From a checkpoint of a small transformer trained on Wikipedia: a variant of Muon for these matrices.
MLP neurons of a small language model. Each row is named by its layer, matrix (up: input weights) and neuron, and shows model dimensions 384-639. Each number is 128 + 32 x the weight over its row's rms, rounded and kept within 0 to 255. Numbers have three digits each.
After each neuron's rows, "fires on" lists the tokens most often at its 100 highest values on Wikipedia text that the model never trained on.

L6.up1898:128130087121119120151075139129198168153077103114104144111132119197106120100064104098137179134148154148174126152112132096125095130071121130127179122146123176122125149134085118124136083192106112050148124089143095058121112130182113148149111169103112107179071243129139083132103085108133133098144106145057135119168120136112085151105132131142152163160135150164108110109130123141143108126158116063124152076118158154102115094151136199134092129186134155131115113138150164126171098070120105200114138075113141058105111190145123100162133104140132136125137102082101056133138161160121135128135091090121116148171146101129137142136157077121142110160130099193166179107123147045074089139143131145146179154132058077131103096101139097128110077175134095161132140159157135062170100145159153
fires on: " of the", " in the", " –", "er,", "a,"

L6.up1158:146165125116154112106146118092055130077129066056135125126121120133152150106108080171121101149140181112133172100150176135094159085177154105142114121088100153107129125141162118146132140135110140109125137153157095057155035118193114165182097160076094167060138131101153150143179121109113153092130159148073130129086105191162167077152183113159101166157096072100112115164210123116178109093113088122089078093176143128126143093131156167169159148125191141134137122151064160103140142139176164137140141123083103150174131135158160147134073117157109136091119113117135121138131130089137180119135142154077151141115119109150135121177177179169126182165058217143161090140106129136175086158153170121155147167082152117101138122129135090128094124078114104083136117133159136124086117111078131
fires on: " e", " appro", " pro", "ro", "icro"

L6.up1215:098197100123097091120158125171122145127057126162091122082123135135106159125088145130139100141117100187163168142124146111138173068189108143171135129138150124145123165126115196169073149144142150102158140120131131175081123103150160159121215145127133143148133132105125103072187094151167188117140117141115133108125137121156141094166159161113134120127145113101107086069122141140108092154097094143176102096168130182221109063183164153075152160105152117161105175109153084167184181143163116151114101103099104113181163062169144129097095136123109158098149186067170108145097138077155159161112094122107139113107096163141157131085118137156151133145173119098136153112112171152043081142147114048141116156102099149104155184098159130181080125168125094136150111116130099158187103185125146
fires on: "/", "or", "at", " Air", "-"

L6.up2918:115112181080081152162111158159108149159163157142122103126121102191112114139150103141122162111156125174127180202133141094077185112090138106079118113184200156160120133160136123119133066103117101127130121176122126104130075155147141079101088140123116096091186143183060085121121087146160129123157119143141085151144138150124175139170139084127125106153167162219086147169169142116161104141105127182146097112149140111115155144169084142132179168120065174146205158230106122138138088161112112116089091076079144137127136111176153123155122097106108096126168102037121095132116125187163104158159183160060137146164098068104144170187064119137139162140164162122176155098115116133085178159176155098131121165166119149144074089111068133053188147113091171066128110150113106147155157069097076
fires on: "r", " di", "\n\n", "i", "arr", "ou"

L6.up1941:110134154129184117130128109150145100079111070042103113115166078115111139153129210133107166141184109152212105113148160119148138106114172116139169121118134082166128090131126105203137108157153124095121139104132110094120092145161147167176158120147079104118125091148072133091120094060185091154110108188137121126132114137132112149123158142110100147087060129112097115081141133117162126081124073097139147111163118183136072124086115095118172113184090123134131171103117107083121136131120146091089137168171088130075166144137170105133089130096079120038139147162113192117114096128122120137113126122107121099102127118073093181096126156140164132150123151084100140166147212134112161119132179157137181174094193109205088099189141138147124134170190160114156116109079144120128111132156117
fires on: " v", " was", " | V", " V", ": V", "ad"

L6.up620:170162092100150099134131068103143130127136191141091116187092139157132136174118150127152115161100147164139137136089130110120127116114134121201126132154068114122110121140232143165095088158113165121134102197163083156120151090179156130099187155113115127054150116154116090122152155159172113028074177132138097185158085087123156086136109109112159134163133192103084141155169160130201157176137151119107097144121149118113148070092110140144209121139151137099110077138091137062133168134101067118099147177134117165138135098095094134122105063122118162115152130106126145134090120109133124123122115151171172145131068141136147102165116127188158086114125098157105103058156119093115064086156089119122179162142117164121075139152167132091129081120121106068110139115139131133156096114139115
fires on: "un", "ic", "ou", "qu", "c", " Mon"

L6.up2049:136188122125076103108153107114066149193139149151089145167110193108089147111103122185110129109086120077127153086180172152124175095106103097094121116059105158171134198128118107219173235163118123158122047131134139103113125119139091160217094172104119120173094113134112040061152142133141128132106069120128168099089077133152085129143160144146124160069115143157084148156194137116106089118113136098146127070172105139174120124106172134127124117155136119131061107159112115151156092196138141085175154118136141063136094155102123134142144160048079108165117119151140143135100173101180103058156126056097108131148125129138120122118103125111141105150160048160145086125137156072110134152145133183072103133110128126092135153162125115092102123144167176128097078130091119134128163145140057
fires on: " Western", " Eastern", " o", " O", " Central", " of the"

L6.up2258:146131180130117130128164157091145159138147136098055140102087169121122164149160127117068122112145135122093165121208098131148109087145216185106096182122074132102073127199162166162071127061138095119123165123125128134102173084122101107151110124156130128144083180120108113155119091100116097118143145140120123131103116120099107162093142109159079150126148104111127129096148121132157100183071142148172094127139129143074134081145154090151116186148137115141109134166063106146092093180150162113120153120136109103143086116140089168094074137128037150124138128101119121112108157117160175105107139104025088185129195105156104133120104142157130114095101213174118090110132131136165093119092131143114130160097223117144135078109195115098126128140118145145161083114138152100122002099142137
fires on: " C", " P", "ol", "c", "ins"

L6.up435:126138135113124148197143107126156093108177113142066131037151097117094114117116168164148136093112136160191119117169146061152147087104147168151136100136160181103127151087080114146182140150121140137123089120135107147132076147181132137085130143122131150119168148130073111141152131127186153163171132135091142150105139126167120087087155095126101144170140110135060121140144127124112166097102088078110146119174114100157105148115117186075146143170181170101183092127151156119163141098099179152096116156060124177141142116123065126166147100120142139116033137105099116105124171086116122162135100141158114085075167127099167072167104188109096135109122166076145131127176120122061092048076159129187100093095141140194071081211096054119088103152102119146190116111132082135133109108082112
fires on: " V", " [", " | V", "ac", " J", " Ver"

L6.up653:162114139146197154161118096102164132152144196108143050110167132085098095189086118128181163074127164118175156124152176159103153099116133123133114075136161164159144107152120131147095128129133148131140113145156148128094121096177211154126161132160128163045106124216118104167066093166119120152161061161065068182158061137097100158067133128114143131115091117122063100105153150105118173100090175150082114058134100132121122160113155102126116169121127160093110135059169150177128117122125164118091165136089113130162203102136155089097170103174157100135085095114199101112110130123128180104104124141118148159150171170055174138103099138175100113117142144163131112116154121091081149059096100103146118114153094093055155096175143199086167149123104129100086174127141083127087068150148097
fires on: "ey", "ch", "ie", "y", "ky", "k"

L6.up609:113154164145113138062133202123091099163079117102178111103103198125140126088121102110136117059085210083077139172161112143089079173092136149107113142148121154082160108141121131111190165154074167135190125146143117157118146105070187168222094133149116087190166123128112131123135106132160103150064092117109206117166096142105125164106138146123106097135076170117160119123171175110139136060140163088136116152063114132113123110118162143111146071105124112137099038135089148144186144183174191138122153105160092061108156104163077150098150145091140115169150115100094053118100093005079154135184087169171138116186114159124120110133128088135089145090166169107151145131187177167154130108124153076152169129030122116228125144121110155047113110127133152130131132152134156104114119116120163
fires on: " P", "- P", " | P", ", P", " of P", " and P"

L6.up332:202120143142172127095116148111138100081123126153101104074125116115088081108128162161131121135103149110164110111140042138135093095075125124113087108088139095143149138140156168118140137110071152092128175090136105109054099127122076216140090116158111180131121069112142136105152152113113143151128136114152088147132119093139219066125188120088123113156164163086113147099091088138099113138140147096054117137099132117100164170078128164152111140069116149134138104155166127129115142146165138181092148051126139105162146186144132084126154129144128156180137120141181130133158162111128131071117169171123124086113195092163130177129107145107095073093162125104156074130132128082147068078070123169137083079154091094088105123104112121191132209186128076112128148113086137117163037171119121
fires on: " their", "l", " same", " his"

L6.up168:129114168098153061111158155143133193138052141079125144217149122179135143159045104171109122142092226095174147121116076142181116104092134117135117154142155065172138107104133117177114112134071113143112093133140049125175145157183180085122115098126123191158070060114124121097189088181136122118107213143083164122176127144165142082059139097077159100121127162121145113079090121144174149160114131117135112064110152130178155111156096169161185089108128108015096155113155131194193162114119170140121147121113118201129150132135158145192157070090146136163111113118145088203120068147113116152129124198100058171060135142104144126122134083129094117198164032186113091108103164120112123080156090155109134155165102197166135122138127147114160132195187136110159087153124147135114167129123132
fires on: " such as", " like", " include", ", such as", ", including"

L6.up175:144112171128107099098124123120110134121136127131116117089207185092160122087109124151110113077077081159148169102127201144088163154115106057144116163134140121113170175142197127134137112175171143071069141119108076121154149102151088151115125087079162179116125089138140150103139105136141158149194136059139135119191141101193123099177162144164167144122126102066124126100113196129102111084136045083181182115155101090184169101135112135141096120089148189131165101114113132193116151175129132132106138045066134121143156084143143147139120137189134063178158178150158195168194163121198135120122114118142179161136162190109131123106142177115174171143142076056122144106161157097141143129101159144146142102122094171183171124163137089126115165062134175121145046206166156173161057133100130
fires on: "-", "–", "{", "-b", " sub", "/"

L6.up1626:127106151094174149089102145136162060167077157088171123068102147126140120126082137169204150137143160143144095105133083137108155171080095096141062178147093101136122151172206110130106155149117178121161091126125145049136142085068104128140110144102148136191088151117078162133163143104106146146180126133131125172134127089071116076131158116150089099115114121119132140140154095148158164111084144102126188142158153108099080164163128131132084110100095153144146122156148124136153150100133146163115128113175107081120147141108091171055179148150136164148113118084113126125122131119098157126137044144075117193170111135107180082063144122134176170174156137081077148142160119075135148107158111115067191098086122155154129151121105143070151144127177125123148153114107084108110130140143162
fires on: "S", " S", " (S", " \"S", "et", ","

L6.up917:111113085099137143163114147060129184095182126111109121081094117127109160070222083107157129136121145132146098157181158126160097115098089088172083152162117169137148107151073144144155106157084113120088153130046154126190102144115134159127099115137136159097163164122108135127130156147136135162137092178132113126121129121108158081124100069143147181136172144144123040143135101189121094164144147084137146111121099128100092148172114144113151107101129120139129125165128117133156126178142117173105139159123117029100156174115092123137111163065080191082161100152093154173160158136087163183116195102110176128108156122157141143143148133116121105087146120101155132157141088094074166143130082161170156130130179152116123111174162149142113147122082129141151096167075081143173092120215145
fires on: " to", "v", " | ", "vel", "av", " en"

L6.up2182:107128132034109123100130138162096104155077137084078152089143112218169148092144097168098086140102125188143193114121147137140160131116128135122122174093105127189083095163150098154131118148172122125145142113099075126126123104105073087083107067145159122139102107143123175108121134184111170128156130134110111134092081164097136102132151136146083148083171172103119187161169106124129100151122091124133140111134118117114145117119140112110156138084080115144129129134115129186213110146113074112172184137161170139155128070149107145137149172095127175088080079094162115123150111170173109150087091188086166149096138112100144076082128110196099145105132090150125088147161155115126131113120168112070184151088109131156101118154154097089106122138130123089090188147119120133091098171154107
fires on: "S", " Se", " the", " \"S", " N"

L6.up1217:128110130128105118097155137091168148153165131124139172147129099074087072090135143164118154095046171091151112089124185111080109076137131121138156108200136175127112114068117130136113179103156138120130149157138128125180101118109117154148086163048074111088137092114133109114182121153116150062129170183125155099196182143125148094135145135137170135141075144133115176107164135098137127132153104127074138125102114146146112107093055152124098113113107090161154098152168145145180126091157106110153076138147139128139083146096104085153090130069095087121081085135098100098136158199122120095117097108092170104094103115113156171146067148147118200200088119035134131125170144077086143193105156237090120089110124125164109183149085111173086147193123108183142088146123116158101056091135152
fires on: "),", " Western", " Eastern", "tt", "\",", " eastern"

L6.up2341:152079148114160098104123151125116104160125129127130156103148143116119117137142102161109148093079139081153109061120104136100123149061095161107102110126170155186157096089127070108134089185128164133107099135102130175146130132045140085097102069109110157100098133106110096153122103132127120202172135141130183148090046119142127169152100092123115159180129085197107134092148154153149155167123172165137104103181108090153149066163133134074156193152148148111142144144114146129115120083155099168139157085142127105177109160113150129096152141170120102158104111117055124176112154122116069126120110060120137134101115108126118115120143161153101160117089114117109148088180113139098140141109153153080154093135146140200170051142136175112182125152122081123126160069137094129146119124096097
fires on: "\n", "-", ";", "),"

L6.up1642:091125084135110087133148137122121088103114094123170080109179111137070181069154187110100120187172172187102163146141147088172135168122051115101160160120104179127100159093146101122157103132118163131132188159130101155144153139139094117158171131104053103105107104132086157140183142132139095100153090132111169145139095112140090167105133087102133077129140139071103212134113183150145128148149117200165137085133134131164087140126169089147196204181106194150125122085169094063184081165122157162090098098178147104126131110142158143157111112126184110073094152096141123160111066125148160120183103145124144104125147139097106040132134162086133160073152130113073205138158163087125104147090119126124136134140134116147109128067137078149081110151154185122149158129138134140123126110165112
fires on: "at", "ad", "ast", "in", "s", " "

L6.up878:118181092170169125070112123125106147100085068068125151077061137071118094117105056155090141141128197168117140106188136135128151104122128136144116108160104200134127163154120096126171131129130119094131084111154104128090116133095102105108137214078113144134118126113114170120151106104133147108180137174132098106121104000114198156107178133128091163171133064149135135148075190108158079121130130148099201072072130132097119171091135079099145124100124192136158156112091162119125078134128126123172169166100127180125182134169131098129071124162117110132146080087098149129176171102101132168135130086161113147108108175096096170119158076126163196119137153118101130114180116144132078111095096144167155133127203098150191100143158131119092199135123142074107098119151106141123155103131131
fires on: ":", " |", " +", " &", "|"

L6.up2970:173153153140151213193157202146143122123129145144098172161167139203103118103103156088071145094133106143174091164082056110141072148139135079114097126140144202144119121160149130184137134155121153102106077133150112114115131129147097134148106089084074070116115121067168117094157217108136161122180099151099118065146155138102099170100200125105138126138154152106107097093163162105112114107089131121102122103119049122089128113094122191088146105119122138067076137126149143117099070088130139070163093128100114175195164195146140129124124087170145139199170095093138091194172170146129162120181120136122118119166099141118088172134089145122106133138106122125058143135134154129081116113162093090142097132057139151194153164138100089114078111140166102126144110083160161087143122117171110
fires on: ",", "er,", ";"

L6.up1417:121120149097165105154109111128133135126092146151051155147114090094142185086165135131168105117136172146184105156148103104069165112147160095091179119200099119124122171130097114068176142154073139149115134124118110159121122161161161131088128122110114151113116140127054134111199118079088136099101097145148108103117140107093131109143119174130171126137155104086131137120074153124042109115082100131123105122120124158158091107213187128126163097072132161130113113156092181080118169080095174078139161167133104111103115101051098136100150153102142119096123108095103124132112183127090113167095162063175128154151184181135178105125106124137097136141061122162166126128120095141112145113135156172159077076160192174115156114163149109129123139110117112122104150075081163189189096166138112
fires on: " | ", " th", "am"

L6.up1182:042112102154127145118085066142173141130075125130135196110128153090125186130166122105125147177110222067104129140121122095084120146124149132091117144128175151172168128171137072092129102162138178102099135127140087108057122143131089169111106144146128152076152097143143099120111124134126112071142119127136168101083119149113150095176124119126155169140135078114093130182140131128169049128168093089131111164140156107144122077081181178212130111125122208140162096151147146178117115192138163087170118109100166124138132149177112110091105119110132122175142122132177117094122091109148060130106116134084110136099141104114144118191089168149122092110103206088068103096109093097152161127126166145157142100121120112122120064134091109063095069121099121156149160141162080130198107080082096
fires on: " d", " D", " | D", " and d", ": D"

L6.up2580:087148166157105121108058104112164142113096104132155133123199106084122131112127116156174150156133152136099168158102153107101097102109117209142119107132125117127113096128156147138199120101160143109180095082126093145141153206105160147156074102131145150103140100091164141133144112134115149116122157145097142111164151110083209144135096198146123176176074113093153141190090100106164075159104093044114178105144120115135138131088120076104132158126179144138148091148079136091152181233110093141149140150156132186116101118130085091104088169090138131091098145079163112114106175182105133122101045166100146135173149169127103072091150110182099164127160097140143157134118109093166107081101125093109091119148101147102125184101172140119089144100057116125112132148155126109117069183129152
fires on: "is", "as", "ors", "ens", " bas"

L6.up476:096113107155144112128165057127156127066114088089163138107102151153187137110103155150130126118129155122174086119143142112080133150109122170085091163084133115129171146178114105098132082138132154129096103107117115159143137112121149141149081156183091170186100105096165086084135079072123156181144114122106153125119082116171107119150146181160160105175217197137178070106090089144156172141112096142177087115130110202113100221185166180145131141149135121140071165184143082115172135120154130057131152107132181129159150056122149132110163079136113148150109135109089124138144124119118125132115134168098101127063157194073138123167199133137135143128157133193148129124098084104124153112163106095123092126135168154119082154105152123115188120163087157128092145123131130131131172154202142
fires on: " class", "us", " early", "om", " Class"

L6.up209:106174081191125135118172136141123155152077129125157145164159162094083026128166125159140128103093154159136115134081158115088130113109109073168173146139189104113067107177110158147160101118159145114106156154143135108098131154120138091128145184185063175178131179119112133097176144101122170141130130151149130086095148202094110152120112090094172167124104121129147179075134157117140112166050112144128091040152136124119152180134087022192154104127099157123101142097090120127080137113168147140072089110164206146093146135157056132131143052107199133163096167121142088168102147133090101163171094096126150148147065117148122174117110105101141074133165141114109127132171149117103092186142087072086126167143166108121104126097125131163112120153114143144123174123121137120104113093096139
fires on: " he", "er", "un", "es", " chem"

L6.up59:149128149107196090093162151125156118194137139141118113148135106158076195177107141160109086127083042157088171181067072123144080126132119156153103153118075164117085151138087198092158165168139102120181134086119139114197082123088171158101107130156107100077117150085162102141129109096114187196133192064139133132196106104136106142112125141096124162150098189158112127160106161146102176083148114121089129074149103100143094139109140136097175206099104170162150106120147182062080109087130152202126146132076111103126163146135065180142178082122107163167139091137135107154151161091099118087197095112136153201178171145142070063117128160124122145164198064101098187161170102127140107117136135188093152077153127095129107154140165128149162101108069143092147137121048150161111115074112116
fires on: " s", " H", " F", " B", " W", " Bl"

L6.up2609:128122139169118113125118123145110162105110138087073101058124131101149142135121168130126106096060106126129131089146149159078091156072104139141171140147144127154166140116083109116162122165096194137107052130194108115173113173099133101120190178089103157116147159062175101092122122131092125133136066130142162106094105186177159138092170157103150124134138191132107187172150125147095152073169140133132170204124117117070148112112086128127194107145150120066161150129129134150158145120119111143170127120137190084097156088096125169107129096179174079120149058148133163148108134120124131175101085123164120071120127163103129133061104130149131129114062125121129160092149094190124117127163151148076134156131169110092088116131091172081207114133155113082131106083146164137125115117150112
fires on: "-", "\n", " ", "re", " re-", " re"

L6.up965:173105170133182142082184123138081150161129167104128164143157138125068091062156119160132160138157144125152132152128144148189125130166133110105158187132151078153127123121122061140160114077163094162089122124137082112110083171112168111096145103123149181122113158104144087108148119125188159165119091165112151135144160139105105086136157110133119177112090166117119109115125092164158135142146155155148073094056171109121145194139108148103115156139161110081094150174098102069090094086154121113106131154084107110138083132090132090115110157136103172130124173137120149131132109134103160100189115066184107126113183143181144142164140168154118143107091115127059124134175119148100133116069219078131141142138117092061092146131149121144099100148128154095081130146077134203066072178161164
fires on: "og", " log", "ug", " Rod", "od", "ed"

L6.up1040:166196128129091160154165116142128149126093134159183117132116126142133153165128150123099136130121164094090215111131100100149077108171099143127157143106165088121134153140144141112116111149071146124064112156150147208158103078110144153107107123144081101144142167084080135082169105076111092146097144206114188104122086114088144173071130106092137104124071151112120094115140124141127082131067075145108193130084133187078093102154130122167114153079082167082084166139130141145112100139132107068095135124132051127132083112216176108136154057165103142152052093192102142204166163109150121059166159146101074112106147073097041146117171165133091157161068094155122107111130124157102154145109126171089108076123114145165184114132183049022134132086166123136149150113097093169128142118120104
fires on: "el", "id", "l", "ind", "ist", "f"

L6.up1809:180109096164095076141132104136149130127145162125165113141126111109122156127144166168129137111166131129165106095143100139105143099117132186084178142101149172178161097173204099115094116151141120118118149079119077087080140139126127220054107093118136132155107147137142135181081153148094168189119101149128109159168107083099166091145212137148113120127141212141134194195168113206173115204117098118110137113076129119132119170071153114106109155115111170178106110129147137099143130121083100150157183190136139196103138142079086079129169109100187167093127104149126127135131127128044139110109137116092109128102091183089144145130086130068126095060129141087176188090154152092099117094177076177086139116134145082143131181099102132148122093163129134082063108113095108082116146182151132
fires on: " in", "ne", "shire", "land"

L6.up2021:136101176144129136190098075156115169094116110100113117107129152122107098109086099158120197195146149128131124117152177140094065132093111094162113120105109117178138110144143081155164207127092163117160094151110132124169109137080171200160182143105088156073125114124138115209053098123142124135126084135160130105148057143136138084167152072143106137142120106124098051120131124183136124125132080200132124100066121071126132210056156165111112107111106136104159117110103200129151139087085145171099147130156120101088181210119113162146151126139086125109131163137133092189123099097140103154111103082187102108051166173087146137155148104113134116071117209143172074163164187120108117130146201107131123130131175126106125092140164136118099083107110126147106104148141162175134128086088126
fires on: ", L", " | L", " L", "- L", " of L", " C"

L6.up975:115145174176091153128122079179158134103125159139153127091170113160071096143093162155114095128139142157108152180158097084091157143130167134140154134134156146143114127149160074079124186117136145191103114164112092139127072167122158115183092071124127122140152057165147082130147138139126158127106161152065112127174147067056129125155095134169087191112113151111112174156175145098111093057209069050145133118157161087130116135133121146109085141166113179165132100161080088159129117078050143053121164127140127125173135114129106083148138094103144112149079168097111131145114147121189098104132118167113133166120137122195101086120119198174174147093136147148051177215114094126095096073162099118061155096051148164138144179180179135097157124122115172107112128106089102149097107133157113
fires on: " B", " | B", " of the B", ", B"

L6.up1738:146124166102189181123157138182089090138163098068205118215112128104071100156120101177151100147087087146105136128102105178133117094139086156208158179112121101151115198089127113205154142189159144101160179159125104101107078104124159108062147166110100118131120156175096140158143096108079141118087102113104121133127102151101140212156154102188139170130088157045117149144051201085069118128152137111095118085117179073097045195193090141147129178100139109123113171103159126099151143163134096092138133095142165158181136107166105084142138135144151138113147140168095123111153148114062172083174098125070118113136147138147099125141150149113113124099110142052039201171088078130135180101194131112128138111123144122152141144143163207190092129120096167147146096135055162105123164183137137
fires on: " ==", "==", " log", "==History==", "og"

L6.up1288:107129176102169134057156146138086135132072166100072104170118153137064117130054084087111115122103148185150121159138125109149111111099094109142146083091172054088134123197150115115165101121103090097150172085152107129125173162098156132120154115091095128115120137162116114156136114084099151137082134118118161066181119136113181116124127089163127091143103106058129109144130144160155144107151152125166107101122102122082137169164148140156118148113137153102123115151131132137134133066142220143113128142118110106130161246124152128085201127095190096166116147122151145147105138153195190139086137152166154139107125123118118105191065118141160120149088162099137113104101144116078166093141071120133077124087156187099129083220168115143138144110162146164107147143144123133091128111117103
fires on: " and", " et", "h", " An", " &", "w"

L6.up2192:103095133132161050137147130124129166126102152144072110129139127134151127093125099134163141146076055161146195107221137156168146092060136114101091126086157106070156117089121102155064123094163124135123116149099144146122142140170120129120160168085159166129193071089179160139153118142118096193122143151076195151170101131140190092094196104070072162074149132138127124139156172113137165114198121118108067118143066075136183118146111159125122078140114106139108112116136093037104067125108059083102120098098132104128136108137169117114139091088158086145101099077134181168066161096130131128167110129118107168161069163137069106139090119093147147155134159118156149123107187096142133122129107106119119109129133165079133122145100108139110143145096140106106089097145106108101120134122121
fires on: "\n", "-", "ion", " loc"

L6.up823:166179142133145200106188138132157159170151163111119163108068116187135138132162116106126117129106137136132089174124119180096127169158104171089068103100097149135130097130062087146158117106123115137091104087085079152169099119164138132133138134125140154127141055087172146133154200087165124153162167191070094093106143107146125200128154134060102071151131122123136193121139115100146100147164126149139108135127139122168149136118154170133119114158107164188138097166121114094103139080067130163155125085095137121132178137150134116140151138163094110112139090127174107124188113131157147067091113128096123129150109142139131140111144127171117178107129135119159168124198148169120114170175163125105148176168085132149097148175080112091079089145131125141159079066151127185167136105080103
fires on: " and", ",", ", and", " and the"

L6.up1687:159104087112139140087111103120144119164153112093168089098172116154151082161095122130116133169153128184155131134121085153084079127042125209136142115109078118152139084085124156165150172181125111136125132131130203101148122205152101092126110117153107085145146084133089157096080145107123089100143119097125150112124100071152185113213183105128092139107121098169172093116116153135142145106128145083049182145048123091097145139157080100124099126124096129135126095170172112054074112115126149150136160120159149168129094156115164124111091094160152123106169197157103181140119113159142186180134139141112113155087091147147103165104164129167131153184091143147142108121074123113115148161185093162139132113110165126199130027126089133191121029121155163116089167092134098106078110089188165
fires on: "us", "ud", "ah", "ly", " before", "oy"

L6.up1933:136108139156154159098169127118106146126131130159201142103166121133075110103169122121125154152134100097145138153142110128137131084161063085066125153108137132138158161094133097098076122155185147125073098085130184086102085072072120171105134100123084185144175127142200165146116081133145103156153085150178083143101113050159125152199065134118138114157146132142117110191134146180158095140174117130114097109113123153163154113102090060142117171104107137117163154139172109151099198118120083117119205133146074129132127117139113121143109159141140149125159068143124119141134126148131147118098154115132137196121115085058148112139161077174065115150145102152138154100121055171107137110095145138101114092154157144089054125170113167123083082147163125130213109083135163131063111151087181
fires on: " |", " |  |", " of the", "000", ",", " goals"

L6.up2164:137119120072202061090112147105108173140178161126136066173175100085137126175124183085112045131076166162150095110125147105106144143155107120068060167161160087099131105150119121171136124108139195126150104179173134133118110195145171140144134096172155161125127135156138102089108103142081089114123112147139135167150118103100147138117122113138086142119174163143110093127120120126165141114080138145134141132122110132082155101108127146140110130085128138140179160095077152086172087148183174155110164125125097197134123138108111115128100161191166149129191156117148086116167128096139173204076099109124145139117086119121120119165145157142107164166159117070074132190138051159126114161114076147135107169157143126103188161111152089067134150115099105059152115152113130173159150117147167
fires on: "T", "sh", " \"T", "ot", " (T", " part"

L6.up2676:155178094088101163143081135127128123116101134142142145099175076121129200123051138112146153096062173122142150110074138154142158181113150075129103072143091109144180138117155103110113116090133132181105158075143104130112105195076074118152162094142142135173117175138124130101102141107176084105100150126079147097212102113139121149200213106114166168050081157146098152105157103112124071119145077102104060136069133107107130188135142179146135163112147109134120094130060142071126148106080147157148093160077160119144141107087140134155099149095104154122152118087040122087122106114117132161138077087153128105156199138100085096076139110121183093123126155105145149154119104132116130119116154182135115091057146106138117105110169072085168127117119189129095131162128106087123115131136133
fires on: " | ", " of ", " until ", ", "

L6.up1905:122156124121209148125142093080095144153041153127153088107121084176136178150111058127119192121084155164140157123173048148115165137120142155163149182161085126164117141125126082154102143157152097107185146119125066136151159073129155141120087116100106104107169186148069132086140173106106112105140120099119111148191175142123141125148147114080088124165130116143082173116093134116165132110086148121140157159130087082156082127122160161141139129117172167114068115151107159126132083122096131183155133170099134081101147097173098126102136099134152095126105153117109136149108131130072135101158115101167098156115185168083109114120132082127122064101158143095147112110136105121157177149199164156147116131105116140129133151152074118106149200102160148125110165124125091187095083155129109
fires on: ") | ", " | ", "\n", "\" | "

L6.up926:131081144151114091113114119190144102104099107127098101124116152063145112089154093181119153111036151100188101104137145066108135101137142103077106111115137151089099087154115161160128174182151137106170121127192092136109055076118121188114151224082098122056114030119087157165129137128120103176147164101192172187129168177058146120094161161112089200120171121105176105139107151115168140135138119111070077101143124139133081095103131134088100079135133124108113098120141142155127130088156143091136109044118098141136116111160156149110040121076119154086115145115133126146112200133138142103128119105099177129151155092146105147158172209114161145076046101133155146100110104186145108141134096152137159129154127167174116150105161084188107148154131153097139114086098080147140092123115119
fires on: " A", "ro", "icro", " (A"

L6.up433:121092110121113079132114164145139108145143150168113185104107129140139116096124138145141095148103155133109154123145083147118082135204113120222161121120092155113130156092097124092084148163148145142148097146072115102154121168092104131082090106098081092090131091103145133116182051111114143146082107176089139117131112077114098184076121147120117186138099091126117126112094151108052077199149192157118088140096180121139106082095168115090142067117149126132182062131139101169153169135164161172147036116112148119161158134187102124132107138100151083127148138131141119157166117117168077145119116115120091139156102130091080132127124148109157118136120129108145115102124069161086137090205136066103161114128139159089133123092130118150159101181198110178228148179118158141065084135068143
fires on: "i (", " Japanese", " American"

L6.up1491:076168141143098105155120115081110117141166154156180159122080123165129066142182144150151147129094132108174128123125085080131098146162095103104222176122156114172109135196170071151123146129099111117106106189157133158121131132095114170188103157052138136147122148147159091082181119110144130109151086134149145107105085096109094183110119107109090077173154112145105124124087118128149126100167152151113144090118175101110105129084081060148129129081153125146133173113127093134076149116161153094099110101092162163135108110115119180129049130129126134178098061153117151157148133184167106148122085098102129139113076148078108112108071171131075154182058170147102137102168152112115124089142143150120132152178148090195113117126078144161128118161100123149170101115162119129116158133126147
fires on: ", and", ",", " and"

L6.up662:067092068044069069176146100117173094147213176076138133113157143157122111124143117122141157127127055112175135087160148104114103126117167149150125093106083122170139128151084148149123109112093099121119115158202115163160090115105098127138106153100123152119138116153130126129153146139126191145089153131122126129094124158103113159115179124065094166207201086134161103197132094089155144088041106135143187122135098120110111158030106111061147155117200135117081081122166174132170104154125052127176160155148153133070131125139138144168094158119124125145142170073149114131139117162118153097111081113169124107096102128152172142150132107155140123140120172124140128100130171164149117130109104141121109104165155125141132094152145143165137143157116160087149070090130128142080109127105173
fires on: ", and", "ah", "mer", "av", "ph", "ie"